Part of a small language model's weights: rotary positions.
MLP neurons of a small language model. Each row is named by its layer, matrix (gate and up: input weights; down: output weights) and neuron, and shows model dimensions 208-303. Each number is 128 + 24 x the weight over its row's rms, rounded and kept within 0 to 255. Numbers have three digits each. A neuron's up and down rows have the sign that makes its largest values positive.
After each neuron's rows, "fires on" lists the tokens most often at its 100 highest values on Wikipedia text that the model never trained on; "fires before" lists the tokens most often just after its 100 highest values on Wikipedia text that the model never trained on.

L6.gate622:107162138122120143127127131147145139124103110137193145125109135143115159103138141116142162097126117130140134106121117161118110125078117130092129147126146114161138154157170090138086134137134112097107140066119142110139125100084124113121098153122210121101152167125150113144116072140130108123
L6.up622:125126084145114109114132108156120140073093108117106143124134162115119068114092156137122100150144101109143145156089132096183099136112104153139131167104113126109129155165108121103203153133084110081149149112129115088124140100146169172142150154129153121147129077137084111106111148138102137135
L6.down622:074128144120134127110133188121121151179148189139122146143107106118129097122115121135136174126106117139139109139129125099150136091112150125139104131144119121130130147133140099103122138130145157125141119117131141146114089147146088172160118094133102119126171128100182122131111144137134133118
fires on: "2", " ", "1", "9"
fires before: "0", "9", "2", "1", "3", "8"

L6.gate284:128119142101118125145120142126120126125079114128112096085075102125077170101102111128134127118156127094092147104120123132110136102151098126137139145131132176112126120135113140126102130125125165103111122092125099119123157152116174116151146130108126126156131126117126143043127151098143153154
L6.up284:144121150130105102126142119145103142110144135143108162135133159107121159152123100136121116105118144118125120178137133113118128130152117105142132140143146145114133092134145096110101099121152160121135085093131066128123126136172121089187169105135102106102148124114108121137185129126147124120
L6.down284:105153121164125173140146121142116137097131152138110084089116031144097112080132140110088067137110126133113172131118173125105110119138142140122134106149146116116130085135162118107069120086147137162130097124115117135138135089151128114128137187166109157146134155125142120141133173153140109114
fires on: "9", "0", "1", "2", " "
fires before: "0", "9", "8", "1", "6"

L6.gate240:114129127114100139139171132159166118112160149144137113104142126142131146138134159097149134119091085130177109153120099164130113124156118105099124131106142105131147130102166149151070140148130153084087145164088073135091101158134125102151140134144113122144144088114113127099107121104158155122
L6.up240:102134143118116150154182156176165121106135099110096117125085166136149110159077161143075120138109186113150123061098157099111142161103116141129134113130153156113143093131144116138100127108151134128141092109106148138127119129116174153114132114128134147132090141110121137153155126129154119141
L6.down240:138112154141129145092122107130099073124121135173148108085169074153120156154119138171158148123121127139132140166111152140133108126162168117122102130096143151113068118136120153123155187085113116119104128144112119142120115160105105115129134148127105136119132102133105156111166162148105123129
fires on: " |", " ", "\n", "|"
fires before: " ", " |", " Democratic", "\n"

L6.gate32:173138161115074116098116169139121099111102145107104139129130108120124089145124133131098137139119100116169179094108134115107111112138095133146125107129146148132147124118150164149137136102186117071130159070128121124093117117164135124163065137126182118144152105157141122112139149113159171079
L6.up32:138122146112083127119119156133104081130099187128085187114102135120124119154154155111124098111130115161136106088120142099119105099137132090157109100136134149112146114109156114101111121129150129112185148125140152123096090128150148136193128146111151145115130080159123106110144103108145189113
L6.down32:149108093143151114161149141128089122096162129125092116105106000123157155097150137140135099112125123118117112117142115136121093130167180126107108124108166139150126168116145146159093134113131150164129169148062181111126074150103102164134125131149115137069099142140132114122157106142130179118
fires on: "\n", ","
fires before: "|", " ", "5", "\n"

L6.gate1167:122122091145082110125132185152131111137095113152117095134152181153131125127144123139123178046107114113113143124156101136127120163134126137112157120125077125119171131144136142116154108129086128095097088135107094099110149148123133130102091138134090111143089082163085113104123114105138074114
L6.up1167:120115122105098111099159137126109165086139114109167101099155093090136142170144128098110161156099110126122124104119141140126171132131119113117144162125135132159109150103147117122085136147154122143117076139134112113086132153158113152105141097099156168081127116142149177181135134118125072102
L6.down1167:147156119108097107128112138069150152133121154107163114193129163074150112133120112125149149081074099123154129127078139071125119117104136139149165106147113128118129088140113144148126138142160113112128074092125144091129130167113152103154157113130154117146159153155130133126140118117113094127
fires on: "9", "0", "1", " ", "8", " ("
fires before: "1", "0", "8", "9", "6"

L4.gate615:146100144139123128103110120134147148147151145127117117158121106092145141078084157108115126156139152145112127140123181151115080088168161150159132107121117097127124125128153069127107140112122119121129115130085124137144084140124102177129168149148155112102141154107136167127153162147133106107
L4.up615:107100111190140088134146141115113098136139097077128075170109100117134125102160121141129145145128166133107116120095198115097156164161157141108111117104127088118128090123152100118086137156160143156116149133115122154125134150049128147108128138116113122175157118122118154103159130112137092081
L4.down615:131128110171110121129128103099061129138129142127109135142142056115111155156093135104096119114150145130104128132114129144126106148117138171139115150146179142116135153176160137158190121158078126128158130114122135121140124116149070112115094074135123092137142124133168152131083145149126110099
fires on: "\n"
fires before: "==", "The", "In", "===", "On", "He"

L4.gate559:102128165141103124118180109091146165100101137141127109131144118117132116161127108096175098134124164136147134087128123112137134165146125099147130087109111097102105096077140137126126119111114154112120130134119120144097132101165120143098117141107119150118111109156098154138124177145150158132
L4.up559:057120106117104097144132098093117110079101130180133131099122101074135087159108098161165101160143148121139152120149125132123100132125087145138148127119108098128148149117110176122131123091140092154102111112143121065087125129158138159191124125130142131102112119114171144080133166112143078098
L4.down559:138103108109141101110110171164116148069122118137127141099164114098171120110126130120145159101131128171089119144097131110156119102155146139117111126139102091148155110148121138142143144066119124136120134091124111113165113121153126113146127168150134084147116099134111137105166132132096110151
fires on: "1", "als", "2", "0", " Go"
fires before: " |", "0", "2", "8", "als", "7"

L6.gate688:083155096144135126126141130162113134116096103116125124160118138114073080100167146117163109123144089119106121127129107120132149134089155122092125120100152118184141135125091161105166109099160123142123134105161102121127132139121149174137126099124184098198107170078155163106141165093135118114
L6.up688:129111129115143153171123159145151138132124166109137099132116130138093111135120114117051088147112132108136110157144161155139120140173129106107121088113100137157137108151141099117154082172126093114169085116116149136136149140142106147127107160115122093113137145087169146094149130117116122150
L6.down688:116120131161125152107123109139134102128139149168134129136113147144166125140140137165148091148117136133141072142114134127116138133126179135155102078055130102102091126133141108182155110136122149097141162121134140140090133120104124136109096131120123069104141122112141128108163148135152116129
fires on: " ", ",", "1", "2", "7"
fires before: ",", " ", "1", "2", "9", "3"

L5.gate49:106102140098141150156105146141137168122091103166122125134127137126157116104147161123129159116137139124123109072098104102147096101086074152128183129142085134115149108155119120100091184128154124135162097134103091138163096113159160158116181109119105131136157121105158127128145107118129124121
L5.up49:105167134138119165119139163114110136125122123132127149073104135148135148120127177105106111140124145163146140105128136119134132137086120119125114176093130146162130084157107136132083099141119157147123131103133091127142105131185107186101128130119167134128116152127131171147096143172145117111
L5.down49:127129124126118157123119122132106116120099085133121124156132116142160116123149137192164100120124178106153105122096167095150067119121060099121116147131131170139149123132094114139101146135122142140152141150135155123137081083156136143106141128113143167151147078099174131141139118098124131119
fires on: "\n", " ", " Ref"
fires before: " |", "|", "|---|---|---|---|---|", "|---|---|---|"

L4.gate534:140104109159113139101147117135137141167112117117122150126076145126113158100162117151119166151117098168135140121123124156125061104153173096132092107100101084126112155141119104086144108127154145064151104134065139119135153123129132095105158140113180134128125140153084146113116177169129095108
L4.up534:137117095116129128171127152130111083151117120138134136119135116121115141150106137142157137175171139114078121128103176146171121102090106114097149138098105112125105149170152125200105145096114134112106168116118138064122119118108137117124084130129115129116147158130149148106103111156131161115
L4.down534:095124114145096146093150096107131144108143147122107103142135065123100129141084172079169113108147107125124125128118128146118125131154101124150109140106156142154147115096099160136183168116147134129132098175121120137088162109121110157113142109146133135137129119144164170128111154132113058153
fires on: "\n"
fires before: "==", "The", "\n", "In", "==="

L6.gate1039:106171119136112155145138100105161135159145160138171101159146109161131158078112114126089148154117132138186136132099128133164133145149150130114147100087163154151143127154154123150139079116136176139182077157151143142150120097131175112126126161158134119147147133140121112097144151098156118124
L6.up1039:157131162116168152152128121115144105116126120124155149102135151134077115121103110135159142121142118152106086082105077145121124190082192103109136144142099146151107181078105103091117123129119130092163110076141167139128178150109113111106125088111109129095108115096124119183105159145136122116
L6.down1039:126132128145156138127130178176102127067123129152113113186171060109086150165162171156134142156145113100139116148138110114159125194126116086141138133127069099092128135119149168146157102107120093103132124132145135150108114122102149144115114089171085110146139120131130074141113150077119113122
fires on: " ", " |", "2", ";", " ("
fires before: " |", " ", "3", "0", "4", "1"

L5.gate198:103124159170110124106158144154188144154106118137134147135129115131088115154101114155138126127127115093136084142139127121115124112055121130136154119130125151130169121113137143084129096134150126162137152121139131143103101112113153104133118149098145114119164162131116136116128147137135141124
L5.up198:101086121120084143107106081130166140145130123173104135132099119122115109113103132125133087135160130145119145145111118089126112109093102124125184156132086159102137118137112127087126164101120142161150161186136124137140161113166127118178123144122101114125103193110143128108167111107102160099
L5.down198:114092129123101141126122073130129116155124150146127112137090061125089118062110111102108172131135168136161157145130107150123106102151116164145158118154119109096067151102158142135127090160140119128122162122165148131098126114118120116135100121162143125128145101140101132126116137121068154096
fires on: "2", "0", "1"
fires before: "0", "1", "2", "9", "ing", "3"

L5.gate395:142136116143142127128145161092107175152137117132177115168110133116116091106138153172105152148156124143115152129147151107155085172149100140178107154147106143147121155161118119123126148143125131112155125098133124126104161146093122170150104123124150082088165115139163146115147148156100105127
L5.up395:116152097114147161144137093179150114126132177135146086161112130113124133106103106092091125121109120100136131112127119153103150156140132111130116121097147141117194144154155120146128125100124107175115105141145141130119119103184115120173164154119131145128139107123155063122126086079093141131
L5.down395:094128126120164117165079132142110137152102125140150113136179192124118153120154142101131151145132116132127118149157148139104182129129162133120109169141109094112137139138097153131092102126089133123112147134134135088146118142144085144164155157199108152115126124142128111100104163121107158130
fires on: " ", "9", "0", "-", "1"
fires before: "1", "2", "0", "9", "ent"

L6.gate102:116135154143074152136128092098131103072120121080138118149135129113078118150127140152109152105120139164097136141134081135101100123086092120105119137146115151119155104096169169109135134185118143121079138134122168106128113100181080110119141115133129143125148132116153093103156120135129138148
L6.up102:141101168147092101151150084144137118053115091119129110102160120142093106108121129143120123143114126118135145141158103145082124128091124111132152109154114150152149090102148173133133136179134129106101103141119151125127135135157094105126115110123166153113136123132102104115164142102096158163
L6.down102:128126125141131147133159158096117131085138107125093152099078096137121094131114078120114143162108153110115137157161147109140159140111143149081164113114075124155132151134120150132078082146152124131101155150144191128106142114126105102152146144135135146119168119159168169090138134127133139134
fires on: "0", "2", "8", "1", "5", "9"
fires before: ")", ".", " in"

L5.gate17:120138153139079069084135194130125076147140146104150105136104149102176146114082111116130137141065099095120124085162138132093124138162113137104108150143134143089132116144122114138136095109156192166139141123144121127131141142100168122132103171116128118148129112096131128141111109094135127096
L5.up17:152119131134130170137155097107104140172147100098133134091146112132117105058174162134159136128129140134126174134166089134118158163133121143127195139104126095085107097148147123129102101087114102148103104123125182099143136093116157129135157099106146181077114112100143154138119129123136108129
L5.down17:112162140142139117128140119094098124132133155094149132130098188105154105101154114135099129107117140102124154095161095117103163118118109141124153138148149113150096146113092115144158126072139116120153141129140134144119094126052124122148174170125106097138108147138130142161137135130122133156
fires on: " (", " ", "^{", "il", "9", "1"
fires before: "1", "2", "8", "9", "6"

L5.gate9:141144104109114126089082148126104093113138139159127151175131128137107133116132137171138141105118149155099099128110158086113111123160145158124082133120122124132127116133119137139096129124124123105091174092116129089147098161198096124128076106129125086130132143110144108148083164133138127162
L5.up9:173124131116124157114105121116116126131165084133064119125116190154087109140079109129122134121119143130128098138102141086145119080106115142150097139124092154122175125130098109109158145138153141112150123132119140108160125125168108142113102118135131105170145095119119150115118144177123163108
L5.down9:126111132134121136114129135134118143073154126151116123131157092136124123114129149122166129131144126128112106124096135134139131090159143136125140159118145116126130124140154113138151107097091119107118130124097128134128108151099129156153133185098088179157131135143146131172116115120139108116
fires on: " |", "\n", "0", " −", "ed"
fires before: "\n", " |", "|", " "

L6.gate1037:118140168154137142137120111100165158108140094108141066163123134144140124126097106138156126143138080142136149122118143153087097115082152157134134131120158159111142107120116129165121113126076133127116123150132105153141136120136141162114093119131105116175146115171104140127142192142132158099
L6.up1037:134118120153131147123131145138139130111148104104110115136108134152099154106108148127153144108146107125123110122119105141128104137115146164099135103108148161104155112134144104108140122143088120120128153156169107127163102121103134111146111096115123101145146140138119132167077133159113131122
L6.down1037:150148096166136146141109144147139122127094140106103107098120000154126128063093072143127126137144102108164119135146188126099120150168174137132147157118144116117128173175118118138108134100132120150138119114130101116154135134116142148145111123109161123149163138118130131147119138118112161134
fires on: " ", "0", "2", "1"
fires before: "2", "1", "0", "9"